Weights of a small GPT-style language model, trained from scratch on English Wikipedia: 10 layers, tied embeddings.
MLP neurons of a small language model. Each row is named by its layer, matrix (up: input weights) and neuron, and shows model dimensions 384-447. Each number is 200 + 40 x the weight over its row's rms, rounded and kept within 0 to 999.
After each neuron's rows, "fires in" lists the words (lower case) most often at its 100 highest values on Wikipedia text that the model never trained on. A number after a token or word is its count.

L2.up191,210,241,210,247,244,255,213,259,250,159,236,123,262,201,292,238,233,196,265,144,131,178,247,202,125,145,256,249,226,155,230,229,179,192,273,190,209,200,171,193,249,218,231,217,237,235,161,207,209,178,220,180,197,161,264,216,236,158,187,235,121,224,198,199
fires in: "of" 42, "that" 13, "the" 9

L2.up1355,230,164,169,168,197,235,164,243,216,123,209,277,215,159,215,176,253,161,160,222,259,229,228,232,218,202,198,270,208,187,183,190,171,185,249,152,257,183,294,202,188,195,218,154,193,258,139,181,206,212,183,237,173,204,264,212,168,207,186,99,205,251,225,162
fires in: "which" 45, "that" 43

L2.up1495,203,178,213,169,168,267,242,189,180,261,164,161,194,162,186,200,229,192,204,218,199,190,165,217,191,208,269,191,216,169,229,202,213,198,210,180,259,232,186,262,245,247,121,217,186,202,246,167,240,173,243,234,212,242,176,185,218,256,205,200,176,248,168,188
fires in: "as" 56, "is" 24, "are" 12

L2.up1196,201,208,276,274,270,217,150,199,249,230,197,232,204,263,238,114,108,155,190,200,171,193,174,207,257,148,248,230,163,198,172,190,163,245,193,213,161,251,213,143,249,202,221,216,223,278,149,115,245,198,231,234,180,169,188,154,200,333,254,171,147,126,219,121
fires in: "of" 35, "with" 8, "into" 7, "valves" 5

L2.up272,209,264,203,215,221,213,165,289,290,182,188,105,227,209,220,56,237,240,237,233,184,108,193,175,159,198,217,198,144,218,201,201,210,171,243,199,189,250,241,300,217,158,134,173,157,272,178,260,224,186,224,213,217,218,218,214,192,220,200,202,127,210,217,240
fires in: "can" 21, "to" 21, "of" 17, "could" 7

L2.up1761,211,216,298,210,261,135,132,197,153,219,188,224,196,196,187,234,209,67,242,223,275,266,184,221,162,172,127,199,195,198,300,225,222,181,180,197,229,172,200,231,151,185,175,211,305,214,262,260,215,160,199,230,252,254,280,220,206,248,126,199,164,239,148,192
fires in: "in" 58, "on" 14, "quim" 4, "at" 4

L2.up558,247,216,248,178,180,133,163,267,190,272,222,175,189,179,172,276,219,154,247,172,228,293,132,195,278,198,224,230,226,204,313,219,268,152,220,248,287,213,171,178,230,182,216,190,232,191,243,223,217,208,281,241,222,233,254,205,236,186,270,166,172,216,170,206
fires in: "by" 25, "as" 13, "under" 8, "all" 6, "one" 6, "with" 5

L3.up1162,209,205,142,146,235,186,196,258,156,219,153,176,214,220,171,241,148,143,183,193,250,219,200,237,242,325,255,302,262,177,185,162,223,229,160,195,141,251,193,218,119,157,226,185,185,225,293,196,180,255,223,197,256,176,115,251,231,213,177,179,257,231,217,184
fires in: "a" 29, "with" 18, "american" 5, "where" 4, "bronze" 4, "on" 4

L2.up848,261,203,217,206,246,158,161,156,237,207,246,210,194,185,157,187,186,192,201,189,122,221,194,158,168,201,276,221,221,190,241,181,216,130,157,235,201,126,227,119,204,177,155,149,200,184,198,210,145,188,223,277,234,199,139,130,261,178,217,234,206,261,128,172
fires in: "on" 22, "to" 20, "in" 8, "being" 6, "as" 4

L2.up1273,308,186,227,133,151,201,51,169,235,207,218,167,231,252,205,206,195,195,168,152,150,203,259,226,267,183,192,263,252,195,190,200,176,142,237,209,205,175,168,194,151,175,206,198,239,201,203,164,214,193,224,187,206,182,177,156,227,187,187,172,215,258,155,209
fires in: "the" 100

L2.up39,245,225,192,231,87,193,223,142,218,213,191,234,148,248,182,215,146,222,182,183,207,251,231,183,173,212,216,197,196,145,216,179,203,209,152,218,206,249,232,262,122,174,211,315,245,161,186,193,258,209,226,226,218,152,193,204,235,314,188,197,179,276,149,176
fires in: "has" 61, "have" 12, "hold" 7, "may" 4

L2.up1232,155,211,190,228,208,167,167,177,223,163,185,145,257,220,241,169,163,218,254,183,142,250,201,148,231,248,233,191,264,272,171,215,266,220,220,204,174,174,188,208,199,235,219,183,126,250,182,278,277,255,222,226,204,231,227,203,236,181,247,231,183,145,134,184
fires in: "to" 60

L2.up1675,148,199,221,124,188,180,185,148,205,136,146,202,126,216,231,232,227,161,201,207,253,133,200,223,197,227,217,255,241,183,175,183,179,170,173,185,163,195,138,206,232,208,199,225,188,185,223,123,232,163,190,174,180,214,227,225,168,206,108,175,181,218,196,210
fires in: "from" 30, "by" 30

L2.up751,158,229,213,219,226,155,124,178,233,233,151,234,212,149,216,104,113,145,200,196,224,147,260,183,186,218,239,189,194,151,208,223,179,192,103,165,142,233,199,209,232,181,241,241,167,157,168,206,156,214,244,195,272,239,171,207,166,91,175,223,215,218,153,257
fires in: "as" 50, "like" 11, "named" 10, "called" 10, "have" 6, "had" 4

L2.up1727,138,138,205,188,202,214,163,240,241,166,188,198,176,130,230,210,217,244,213,199,220,161,205,222,208,185,170,219,131,229,176,181,226,158,164,116,209,214,244,259,257,266,162,192,198,175,239,201,165,186,164,226,202,156,200,128,155,165,158,160,208,216,204,196
fires in: "as" 42, "of" 13, "where" 13, "which" 11

L3.up427,175,113,131,237,261,234,182,230,258,293,153,168,210,180,102,188,142,200,199,200,178,196,214,248,242,173,247,213,263,205,169,235,199,154,171,121,186,284,204,262,195,255,191,206,242,192,248,288,188,97,216,204,189,295,216,238,170,221,242,200,249,225,220,250
fires in: "the" 54, "his" 16

L2.up1604,207,188,244,231,183,250,182,194,195,214,240,301,128,298,240,241,199,229,185,195,241,205,176,228,238,145,211,184,176,205,138,248,251,126,196,237,266,202,147,218,139,162,202,153,221,155,178,221,199,260,193,106,172,132,168,199,179,136,191,125,235,232,214,181
fires in: "of" 32, "new" 9, "medical" 4, "political" 4, "social" 4

L2.up1438,109,183,199,253,237,200,155,257,188,188,205,161,152,199,149,216,205,156,215,193,178,249,195,153,160,157,216,264,155,268,258,245,230,177,193,244,210,235,247,216,175,238,212,152,107,139,137,208,219,257,235,263,121,172,190,206,201,176,189,219,174,208,199,169
fires in: "an" 62

L5.up16,249,139,140,240,181,210,203,180,194,223,157,228,198,206,197,192,192,212,203,187,211,183,245,247,183,217,148,232,233,212,227,245,221,196,206,196,269,237,197,175,221,176,240,213,278,254,208,191,158,146,150,284,147,205,192,200,142,185,201,229,143,160,172,220
fires in: "in" 15, "0" 12, "2" 10, "of" 8, "to" 6

L2.up1091,153,291,237,192,177,143,228,164,235,154,135,202,228,188,190,243,223,180,247,221,213,216,151,201,139,138,179,201,220,183,279,165,207,199,207,159,126,241,183,201,168,190,162,196,145,186,231,191,194,149,233,225,105,218,175,204,183,201,233,224,193,188,212,230
fires in: "to" 58, "of" 13, "from" 11, "on" 8, "through" 4

L2.up787,230,193,214,145,200,140,210,184,231,238,181,183,210,207,193,200,266,252,238,182,208,194,192,192,213,83,181,238,181,238,226,154,219,202,265,180,164,160,223,230,226,209,150,242,186,261,226,183,237,199,212,201,264,217,171,267,247,241,204,220,172,244,265,235
fires in: "by" 51, "aldehyde" 4

L3.up563,232,166,153,188,243,221,216,171,246,201,258,232,197,195,140,220,184,140,148,185,213,176,250,157,190,190,156,151,183,251,208,185,249,200,207,180,213,168,218,170,245,183,86,215,182,185,163,159,172,187,217,166,215,212,168,152,210,157,205,166,178,201,117,175
fires in: "to" 29, "in" 14, "years" 4, "been" 4, "known" 4

L2.up488,240,189,180,233,206,221,189,244,146,242,172,262,232,217,217,192,195,192,161,301,190,252,239,227,215,161,202,271,229,189,143,274,205,200,214,159,175,153,207,213,192,141,219,216,236,171,213,142,179,151,175,136,137,166,245,159,122,231,202,164,242,213,211,182
fires in: "to" 32, "only" 15, "largely" 5, "which" 5

L3.up569,164,238,216,149,177,217,246,317,203,208,187,162,155,205,240,153,214,229,177,291,173,243,116,173,239,154,222,202,192,192,193,163,237,224,258,184,223,221,208,161,226,237,184,183,187,190,113,148,280,129,156,173,101,218,230,160,219,208,188,246,163,149,120,272
fires in: "a" 12, "an" 12, "she" 10, "other" 8, "one" 5, "following" 4

L2.up312,216,239,132,225,198,197,217,197,200,179,255,217,213,190,206,214,220,222,227,175,232,150,247,77,221,191,205,236,222,181,259,263,183,142,230,200,230,172,181,219,182,192,171,195,202,226,205,230,139,151,226,195,233,220,158,259,244,224,234,195,181,217,177,225
fires in: "to" 92, "by" 4

L2.up775,220,128,84,193,178,197,240,186,230,210,142,232,274,247,214,167,56,208,205,273,258,180,199,245,268,196,226,170,252,242,168,290,256,217,223,218,210,194,200,283,182,223,216,224,207,177,203,184,223,226,239,217,124,149,145,196,241,190,190,178,164,188,99,117
fires in: "out" 22, "for" 20, "to" 16

L5.up1417,142,156,156,156,206,182,229,209,196,234,193,267,143,223,222,258,148,250,263,188,187,188,178,263,178,205,240,221,238,178,191,184,266,232,209,175,229,234,224,227,237,261,210,234,218,147,201,176,204,185,217,258,117,185,185,231,247,240,224,257,192,178,183,231
fires in: "and" 59, "which" 18, "that" 7, "or" 4

L3.up308,182,212,214,129,157,264,203,199,231,185,152,103,256,189,265,181,200,241,202,218,231,144,201,166,158,246,211,213,245,235,146,232,234,165,190,131,186,209,195,220,219,264,227,211,169,220,168,185,234,220,219,204,205,199,186,231,247,223,197,122,151,215,155,192
fires in: "that" 45, "to" 9, "should" 5, "don" 4

L2.up1073,208,238,254,167,250,233,190,235,233,258,214,171,202,176,192,224,149,173,211,226,209,220,244,208,188,196,255,202,152,236,249,173,216,198,160,168,208,165,232,200,195,200,175,272,236,214,151,171,191,196,193,227,226,256,236,250,231,176,166,193,89,188,172,183
fires in: "as" 27, "were" 11, "are" 6, "to" 5, "into" 4, "the" 4

L2.up266,177,235,221,232,208,206,191,212,238,250,209,178,187,232,192,283,227,174,174,221,207,162,123,198,213,200,181,182,181,162,234,207,227,184,145,222,277,229,206,259,190,227,228,299,247,168,177,255,210,260,205,139,238,204,191,243,202,197,220,128,232,198,187,221
fires in: "had" 49, "has" 13, "and" 11, "he" 6, "have" 6

L2.up664,198,198,152,187,191,169,192,280,196,212,197,146,183,163,214,257,277,246,129,183,192,195,218,186,216,219,126,156,191,219,199,158,159,210,176,222,208,213,148,191,200,199,171,254,252,193,157,232,198,236,231,258,194,218,187,172,246,188,192,180,169,166,165,215
fires in: "one" 51, "part" 4

L2.up881,160,187,177,190,245,208,208,125,168,141,256,245,266,221,228,218,211,274,234,211,182,145,256,174,196,183,199,191,144,223,215,152,171,258,229,218,162,147,201,157,219,257,168,236,188,177,170,174,188,163,232,156,232,192,168,191,149,292,234,145,204,203,169,214
fires in: "of" 90, "for" 5

L2.up1302,276,213,235,170,228,206,239,189,220,166,241,252,145,231,163,178,103,180,185,239,206,144,252,264,179,204,209,128,174,155,155,214,208,270,238,162,155,174,212,165,198,250,171,189,242,273,198,170,205,183,166,163,209,190,220,218,239,169,140,157,231,199,145,158
fires in: "other" 17, "that" 11, "all" 9, "what" 8, "the" 8, "these" 5

L5.up150,228,223,192,202,189,218,165,248,169,160,218,165,221,231,217,279,186,191,220,157,241,184,224,248,186,240,167,183,157,216,205,191,195,213,218,161,211,244,217,265,264,209,275,221,227,247,151,269,197,190,180,149,194,191,260,277,195,146,183,148,183,194,185,238
fires in: "a" 17, "most" 16, "no" 12, "any" 6, "one" 4

L2.up402,221,187,261,245,284,213,198,191,247,196,213,224,181,90,339,118,183,149,312,188,220,114,233,232,231,148,163,196,236,201,143,236,202,185,191,132,253,222,177,186,216,244,189,199,174,266,257,219,216,174,179,281,180,131,152,242,233,149,156,233,168,196,130,183
fires in: "of" 21, "times" 11, "during" 8, "dr" 7, "fr" 4

L2.up1564,137,149,223,194,219,180,137,217,164,118,191,202,100,256,229,306,240,164,187,206,166,184,215,144,170,137,176,185,147,246,211,133,265,173,208,193,137,173,225,165,222,177,163,201,172,135,220,201,265,190,144,247,206,189,218,241,155,140,206,201,168,178,224,213
fires in: "to" 70, "from" 13, "after" 7, "into" 7

L2.up764,203,198,172,213,249,194,170,234,260,209,166,193,174,142,225,209,242,226,267,140,192,199,205,195,197,183,188,227,204,222,241,271,208,129,155,258,249,163,156,208,156,160,197,190,190,224,217,199,228,168,231,201,196,212,213,242,232,243,188,184,119,159,251,177
fires in: "this" 35, "that" 21, "such" 13, "to" 11, "would" 7

L2.up737,158,184,131,145,206,271,226,216,124,146,175,144,262,194,199,156,203,292,123,193,192,189,171,184,153,259,231,237,171,216,182,141,230,149,200,166,225,243,180,216,254,224,265,170,163,222,197,162,157,197,203,184,187,216,224,219,201,222,224,250,197,219,160,219
fires in: "of" 59, "for" 24, "commanding" 6, "to" 4, "club" 4

L3.up775,211,139,260,261,167,217,229,236,263,159,189,225,150,150,178,93,293,168,188,267,163,209,234,251,229,209,216,184,194,243,126,195,130,151,244,194,122,167,177,160,197,194,291,247,234,184,225,183,139,193,230,215,227,241,258,252,210,201,188,162,141,207,190,223
fires in: "a" 76

L5.up163,227,228,157,187,177,163,137,239,247,140,215,258,159,226,212,90,180,263,192,201,235,238,228,183,184,243,157,197,206,117,238,183,231,184,246,193,172,198,155,201,173,239,148,221,212,247,172,188,179,321,205,220,171,215,207,165,258,221,177,198,105,193,222,211
fires in: "an" 46, "b" 4

L5.up1715,178,181,177,194,189,216,206,201,212,203,177,189,211,211,199,199,225,241,218,211,243,187,211,246,203,171,194,214,164,249,235,149,205,241,195,200,218,162,84,238,132,209,177,148,173,127,171,170,199,277,278,96,210,209,166,203,232,180,197,226,244,273,192,210
fires in: "the" 28, "this" 11, "his" 7, "industrial" 4

L2.up1671,196,178,187,250,207,158,154,214,253,202,205,196,213,242,149,190,134,181,247,266,264,199,190,195,228,179,255,213,188,202,223,225,192,190,220,113,228,233,211,189,171,198,187,201,255,251,147,130,169,164,192,300,175,238,182,173,155,119,158,212,221,204,222,229
fires in: "of" 66, "with" 8, "into" 7, "as" 7

L2.up482,203,184,200,214,223,228,209,210,161,207,115,171,178,201,182,201,210,163,188,214,208,185,191,243,227,252,153,142,137,174,264,234,247,102,264,180,236,224,253,213,130,201,206,156,227,239,162,216,178,172,227,214,190,243,210,220,263,199,171,225,167,169,116,213
fires in: "on" 39, "to" 30, "for" 11

L5.up1433,216,198,180,280,173,195,126,258,177,173,183,185,220,160,236,212,154,162,237,176,197,233,214,146,144,177,178,179,197,236,224,154,203,205,317,258,170,212,209,249,208,265,160,228,117,256,168,185,199,203,212,160,249,149,175,181,215,178,192,220,145,137,200,220
fires in: "an" 84, "anion" 4

L2.up813,247,195,217,244,196,234,180,146,260,203,112,222,197,180,209,160,244,203,205,206,182,224,234,138,135,161,177,127,233,181,206,164,186,208,151,204,233,273,186,308,182,193,198,139,177,127,158,171,155,216,215,278,206,279,225,248,152,166,184,288,246,250,147,163
fires in: "has" 28, "have" 22

L3.up1412,168,193,198,234,251,206,127,166,217,255,224,143,173,171,150,133,210,118,254,205,174,278,165,220,188,238,171,144,260,204,285,186,207,68,242,227,228,241,263,201,208,182,142,142,140,164,170,171,238,190,230,151,259,199,161,92,149,235,136,172,137,149,162,168
fires in: "to" 30, "on" 26, "and" 6, "served" 4

L3.up1472,205,221,197,192,218,157,187,156,230,181,235,204,267,189,137,221,206,268,190,224,157,213,130,241,245,202,178,238,221,255,197,202,256,218,169,227,165,173,249,193,257,198,192,263,198,178,245,179,181,176,107,127,205,223,234,170,245,189,202,151,210,225,188,197
fires in: "not" 25, "of" 9, "but" 8, "from" 6, "to" 4, "eredivisie" 4

L2.up667,222,165,189,175,155,179,205,216,189,190,247,155,166,184,182,214,262,241,222,111,281,198,153,253,249,134,175,288,276,237,213,186,183,246,177,147,188,220,201,244,202,176,237,178,229,181,288,192,180,211,198,291,152,227,151,156,212,195,161,190,120,206,234,238
fires in: "as" 90

L5.up886,213,217,283,237,238,201,179,201,209,170,250,283,251,216,176,212,193,166,267,205,156,149,228,193,246,185,189,270,208,212,181,215,194,163,205,252,208,201,268,228,237,218,214,255,241,261,183,227,180,220,188,196,203,241,232,179,168,169,213,87,231,234,173,160
fires in: "of" 25, "to" 24, "the" 11, "had" 5, "by" 4

L5.up424,155,170,219,182,209,208,216,171,213,202,187,288,173,214,162,157,123,167,252,185,235,234,210,266,252,129,199,190,195,71,194,261,196,221,223,123,203,289,201,144,146,240,199,268,224,283,225,163,223,220,256,235,139,167,234,205,112,164,175,210,200,243,174,239
fires in: "his" 42, "most" 10, "other" 9, "and" 6

L2.up1194,201,190,150,293,230,154,170,253,247,274,272,228,183,139,180,172,184,171,236,244,165,249,240,209,220,138,170,195,221,116,229,107,215,175,230,228,174,178,251,219,270,246,238,227,235,184,180,191,235,247,195,242,192,132,269,209,224,184,201,199,203,197,134,267
fires in: "for" 29, "in" 25, "an" 11, "commanding" 6

L3.up1292,207,173,171,201,200,201,235,236,155,307,265,207,299,184,243,154,231,169,104,197,277,201,207,190,168,309,196,258,157,173,132,209,193,224,206,150,185,162,179,250,210,224,238,296,216,183,212,202,190,215,190,202,212,238,209,241,201,232,198,212,238,193,210,249
fires in: "it" 39, "more" 5, "only" 5, "much" 4, "for" 4

L2.up1707,240,157,115,191,210,187,166,171,201,146,207,153,233,209,273,115,170,226,191,182,221,146,192,167,153,209,198,214,202,156,204,190,186,135,189,213,177,162,153,141,255,226,338,204,189,163,227,240,219,206,97,227,195,229,228,204,207,238,209,163,205,164,237,234
fires in: "to" 36, "from" 19, "through" 11, "shelled" 7, "passing" 4

L2.up113,256,201,259,241,249,136,159,198,288,232,227,225,275,197,155,161,184,220,216,198,200,219,169,215,201,304,231,185,177,175,145,170,190,156,227,175,182,146,167,114,154,169,172,215,236,207,252,193,211,215,154,257,265,195,227,228,210,191,177,203,238,261,239,167
fires in: "at" 24, "unit" 8, "being" 7, "a" 6, "on" 5

L5.up29,172,202,243,223,190,219,226,205,141,245,167,288,209,247,198,250,111,213,238,139,175,246,174,135,263,171,199,189,204,157,252,190,201,143,210,126,170,194,294,234,144,242,195,163,190,180,209,221,184,182,234,100,186,234,226,170,212,136,207,252,179,246,199,200
fires in: "the" 44, "his" 8, "had" 5, "first" 5, "for" 5, "infanterie" 4

L2.up333,231,181,167,248,125,235,176,220,215,192,220,146,215,195,231,221,289,203,187,188,228,124,193,163,233,231,196,204,185,228,178,162,182,153,183,171,176,225,243,160,211,248,186,190,199,197,275,169,204,163,135,222,159,277,183,223,199,195,231,200,233,293,210,193
fires in: "as" 64, "9" 4

L5.up633,215,219,205,223,277,185,181,139,177,204,191,191,188,254,231,244,253,176,225,157,252,211,236,195,188,118,211,226,195,201,195,116,129,184,187,93,256,162,165,155,201,257,144,182,177,122,142,197,196,210,326,158,180,241,214,212,219,190,222,202,197,222,204,194
fires in: "as" 58, "for" 11, "with" 5

L2.up887,208,194,188,191,269,196,99,244,248,196,192,143,250,163,181,190,223,146,150,122,165,194,200,219,215,177,175,171,166,238,177,177,179,152,182,199,207,236,215,161,204,180,197,204,230,177,183,227,212,242,174,184,190,232,186,143,156,247,222,192,147,226,146,172
fires in: "was" 25, "is" 8, "war" 8, "are" 6, "to" 6, "united" 6

L2.up285,165,233,213,198,180,188,220,178,250,274,177,212,140,120,271,203,187,162,243,201,145,219,291,207,228,157,181,218,208,225,175,175,176,153,138,132,179,180,243,182,226,250,176,174,114,177,237,190,238,163,171,226,276,220,132,219,251,252,231,149,200,145,195,126
fires in: "born" 18, "a" 14, "when" 13, "while" 10, "that" 9, "former" 8

L2.up156,139,217,216,242,162,259,251,244,184,249,169,169,260,244,185,209,214,239,165,186,251,208,209,172,201,247,242,196,259,164,293,225,215,163,203,120,217,180,150,166,158,238,146,178,257,193,146,227,233,171,200,258,199,231,191,172,206,258,210,189,142,218,217,158
fires in: "as" 39, "according" 8, "and" 5, "have" 4

L2.up270,213,190,211,168,238,190,162,195,120,203,168,195,193,149,231,220,184,219,268,204,250,202,201,266,134,160,186,246,213,194,214,253,185,172,224,258,203,204,157,275,154,170,245,146,178,194,249,177,164,135,220,147,233,132,188,163,215,289,205,267,180,257,107,184
fires in: "to" 40, "can" 21, "in" 10, "could" 8, "would" 8

L3.up900,235,251,208,264,150,214,220,183,167,166,223,150,231,213,195,199,181,268,271,200,171,289,162,262,189,196,248,234,201,134,201,169,223,190,222,180,204,248,154,207,169,122,217,181,153,220,124,196,118,197,202,193,200,170,144,234,239,169,223,242,205,184,198,256
fires in: "of" 32, "at" 12, "do" 5, "old" 5, "time" 4

L2.up1605,231,87,194,189,180,232,177,228,198,246,289,241,179,231,265,173,218,186,199,252,203,178,183,129,218,167,188,147,219,155,183,190,258,171,224,211,192,167,171,261,270,210,204,163,207,197,241,253,202,173,193,301,96,185,155,162,221,254,208,188,183,159,209,174
fires in: "as" 21, "with" 11, "born" 6, "for" 5, "established" 5, "up" 5

L2.up776,157,180,205,161,223,174,166,199,198,200,176,225,189,233,232,203,235,220,210,229,194,218,222,210,222,168,202,138,228,218,210,232,204,244,296,150,216,246,200,237,149,226,186,223,246,266,169,202,185,244,205,190,139,219,216,224,252,213,201,194,209,208,186,192
fires in: "that" 64, "with" 4

L5.up1154,226,221,177,205,176,180,221,139,217,191,170,158,217,177,201,170,205,188,249,172,190,199,245,199,183,174,163,200,158,190,172,168,166,161,211,214,185,233,174,214,178,271,195,201,227,219,221,246,136,176,275,185,102,242,194,244,163,160,205,208,297,182,124,238
fires in: "the" 60, "this" 15, "these" 7, "2014" 6

L2.up1107,238,165,191,101,225,222,188,217,107,115,218,121,215,225,256,230,198,166,215,169,143,197,248,227,162,192,177,268,226,233,185,224,266,126,240,199,169,214,214,275,233,238,228,194,136,192,211,171,175,258,159,212,171,170,232,183,217,203,251,245,235,216,149,199
fires in: "to" 43, "co" 10, "operating" 4

L5.up1729,169,216,221,231,130,230,163,237,198,134,231,252,207,221,197,116,235,201,157,132,294,220,186,270,153,185,198,102,148,190,178,242,152,189,261,229,197,189,177,248,166,227,181,221,163,192,270,249,263,248,190,187,216,171,196,149,119,187,201,205,127,177,193,207
fires in: "this" 15, "these" 11, "no" 9, "which" 9, "one" 7

L3.up993,196,207,260,168,222,217,222,194,184,209,182,174,185,185,225,157,151,178,193,202,267,190,140,227,224,142,129,162,151,185,192,225,231,140,207,204,223,258,242,186,169,142,188,193,223,235,226,208,205,240,200,155,144,236,205,174,175,255,236,203,270,217,150,214
fires in: "of" 57, "the" 20, "s" 5

L5.up1043,172,260,172,151,225,197,220,222,178,218,184,216,176,150,195,251,212,176,222,257,125,204,230,160,233,231,272,159,189,208,227,271,165,167,163,196,198,210,293,242,130,265,143,210,326,249,190,154,156,205,188,200,252,175,223,178,221,168,120,219,263,148,266,240
fires in: "and" 80, "as" 7, "than" 4

L2.up355,251,157,229,292,243,189,225,239,215,222,197,225,191,259,191,278,183,175,294,221,238,157,171,214,193,229,179,229,188,243,225,177,237,154,133,175,251,226,221,157,239,190,244,219,183,196,192,125,232,199,118,237,259,230,145,195,225,119,153,175,191,203,198,204
fires in: "to" 28, "of" 20, "in" 8, "decommissioned" 4

L3.up1282,199,169,239,175,281,142,143,251,187,241,195,262,197,209,199,177,209,175,217,157,233,181,232,256,183,171,242,259,233,270,174,223,244,123,234,272,200,223,181,238,191,194,161,156,255,258,164,128,182,273,171,251,231,246,161,209,289,236,194,200,167,193,233,219
fires in: "has" 21, "is" 12, "have" 10, "the" 8, "was" 7

L3.up279,191,252,100,171,250,244,153,168,210,157,183,219,173,197,266,151,155,254,122,146,232,108,262,153,216,210,232,221,191,185,151,165,223,274,210,205,142,219,241,232,111,209,158,213,148,239,237,168,245,213,205,178,243,296,212,261,229,228,252,234,138,220,209,222
fires in: "to" 31, "be" 19, "can" 12, "have" 9

L5.up1762,187,241,224,194,273,169,187,129,179,264,256,184,206,157,149,175,164,200,232,215,202,232,273,152,156,210,177,245,202,240,144,200,148,178,209,177,196,284,215,203,259,212,226,178,249,207,148,133,212,191,294,206,236,195,227,140,183,168,217,165,263,140,183,217
fires in: "was" 24, "as" 12, "remained" 8, "became" 8, "is" 5, "of" 4

L5.up293,206,118,196,189,238,192,229,128,228,193,197,192,177,277,138,104,245,192,143,181,180,222,176,233,119,238,213,196,227,221,149,142,258,200,173,206,142,176,150,262,178,121,243,222,255,203,228,207,70,150,228,156,243,185,171,184,202,234,213,223,240,207,250,180
fires in: "a" 19, "with" 16, "an" 9, "large" 7, "in" 4

L2.up607,291,197,233,268,284,170,239,235,211,182,175,168,161,186,202,286,242,222,142,199,216,188,225,166,199,151,201,251,193,212,236,158,191,121,204,205,238,210,249,205,244,233,235,219,193,211,162,230,232,226,215,199,210,74,246,159,219,306,261,191,161,258,235,167
fires in: "to" 24, "are" 8, "is" 7, "game" 7, "was" 6, "run" 5

L5.up1059,172,112,80,169,247,211,237,145,224,176,150,231,262,167,167,213,211,156,203,182,177,211,191,186,268,98,173,222,153,149,121,261,202,181,171,223,99,191,185,163,156,187,273,267,279,280,190,150,205,201,171,178,166,239,218,162,185,151,268,162,150,175,251,161
fires in: "a" 53, "with" 5, "the" 4

L2.up389,178,112,133,230,114,173,235,154,180,150,234,209,182,229,215,212,191,172,236,177,165,174,182,110,133,252,219,216,260,203,205,181,182,193,246,240,207,131,218,201,188,207,93,257,172,235,211,307,225,210,214,202,228,156,221,135,203,157,193,263,219,221,199,248
fires in: "to" 23, "an" 21, "able" 8, "located" 4

L2.up1624,198,144,180,241,213,166,128,162,192,189,212,301,251,150,291,244,190,234,260,135,196,160,174,198,126,177,207,214,199,227,241,226,259,166,185,201,210,172,231,196,185,228,177,194,192,158,170,168,223,235,201,134,278,199,192,209,292,105,259,198,134,229,193,158
fires in: "to" 38, "not" 18, "for" 6

L5.up1061,164,136,185,131,198,253,128,221,199,282,186,129,202,134,156,210,263,152,209,245,146,265,165,216,212,189,152,243,186,254,228,166,220,235,137,201,152,223,235,157,206,212,146,213,149,299,236,221,179,163,191,256,211,206,184,163,151,198,211,208,212,209,224,257
fires in: "the" 55, "km" 5, "of" 5

L3.up87,173,198,197,177,203,256,221,166,223,207,194,281,222,190,107,201,180,188,224,230,208,256,235,220,160,213,166,146,253,240,190,219,212,175,211,183,206,239,180,176,196,279,229,193,144,236,185,151,211,225,169,208,215,179,207,240,149,256,180,252,124,227,210,194
fires in: "an" 43, "anoual" 8, "born" 7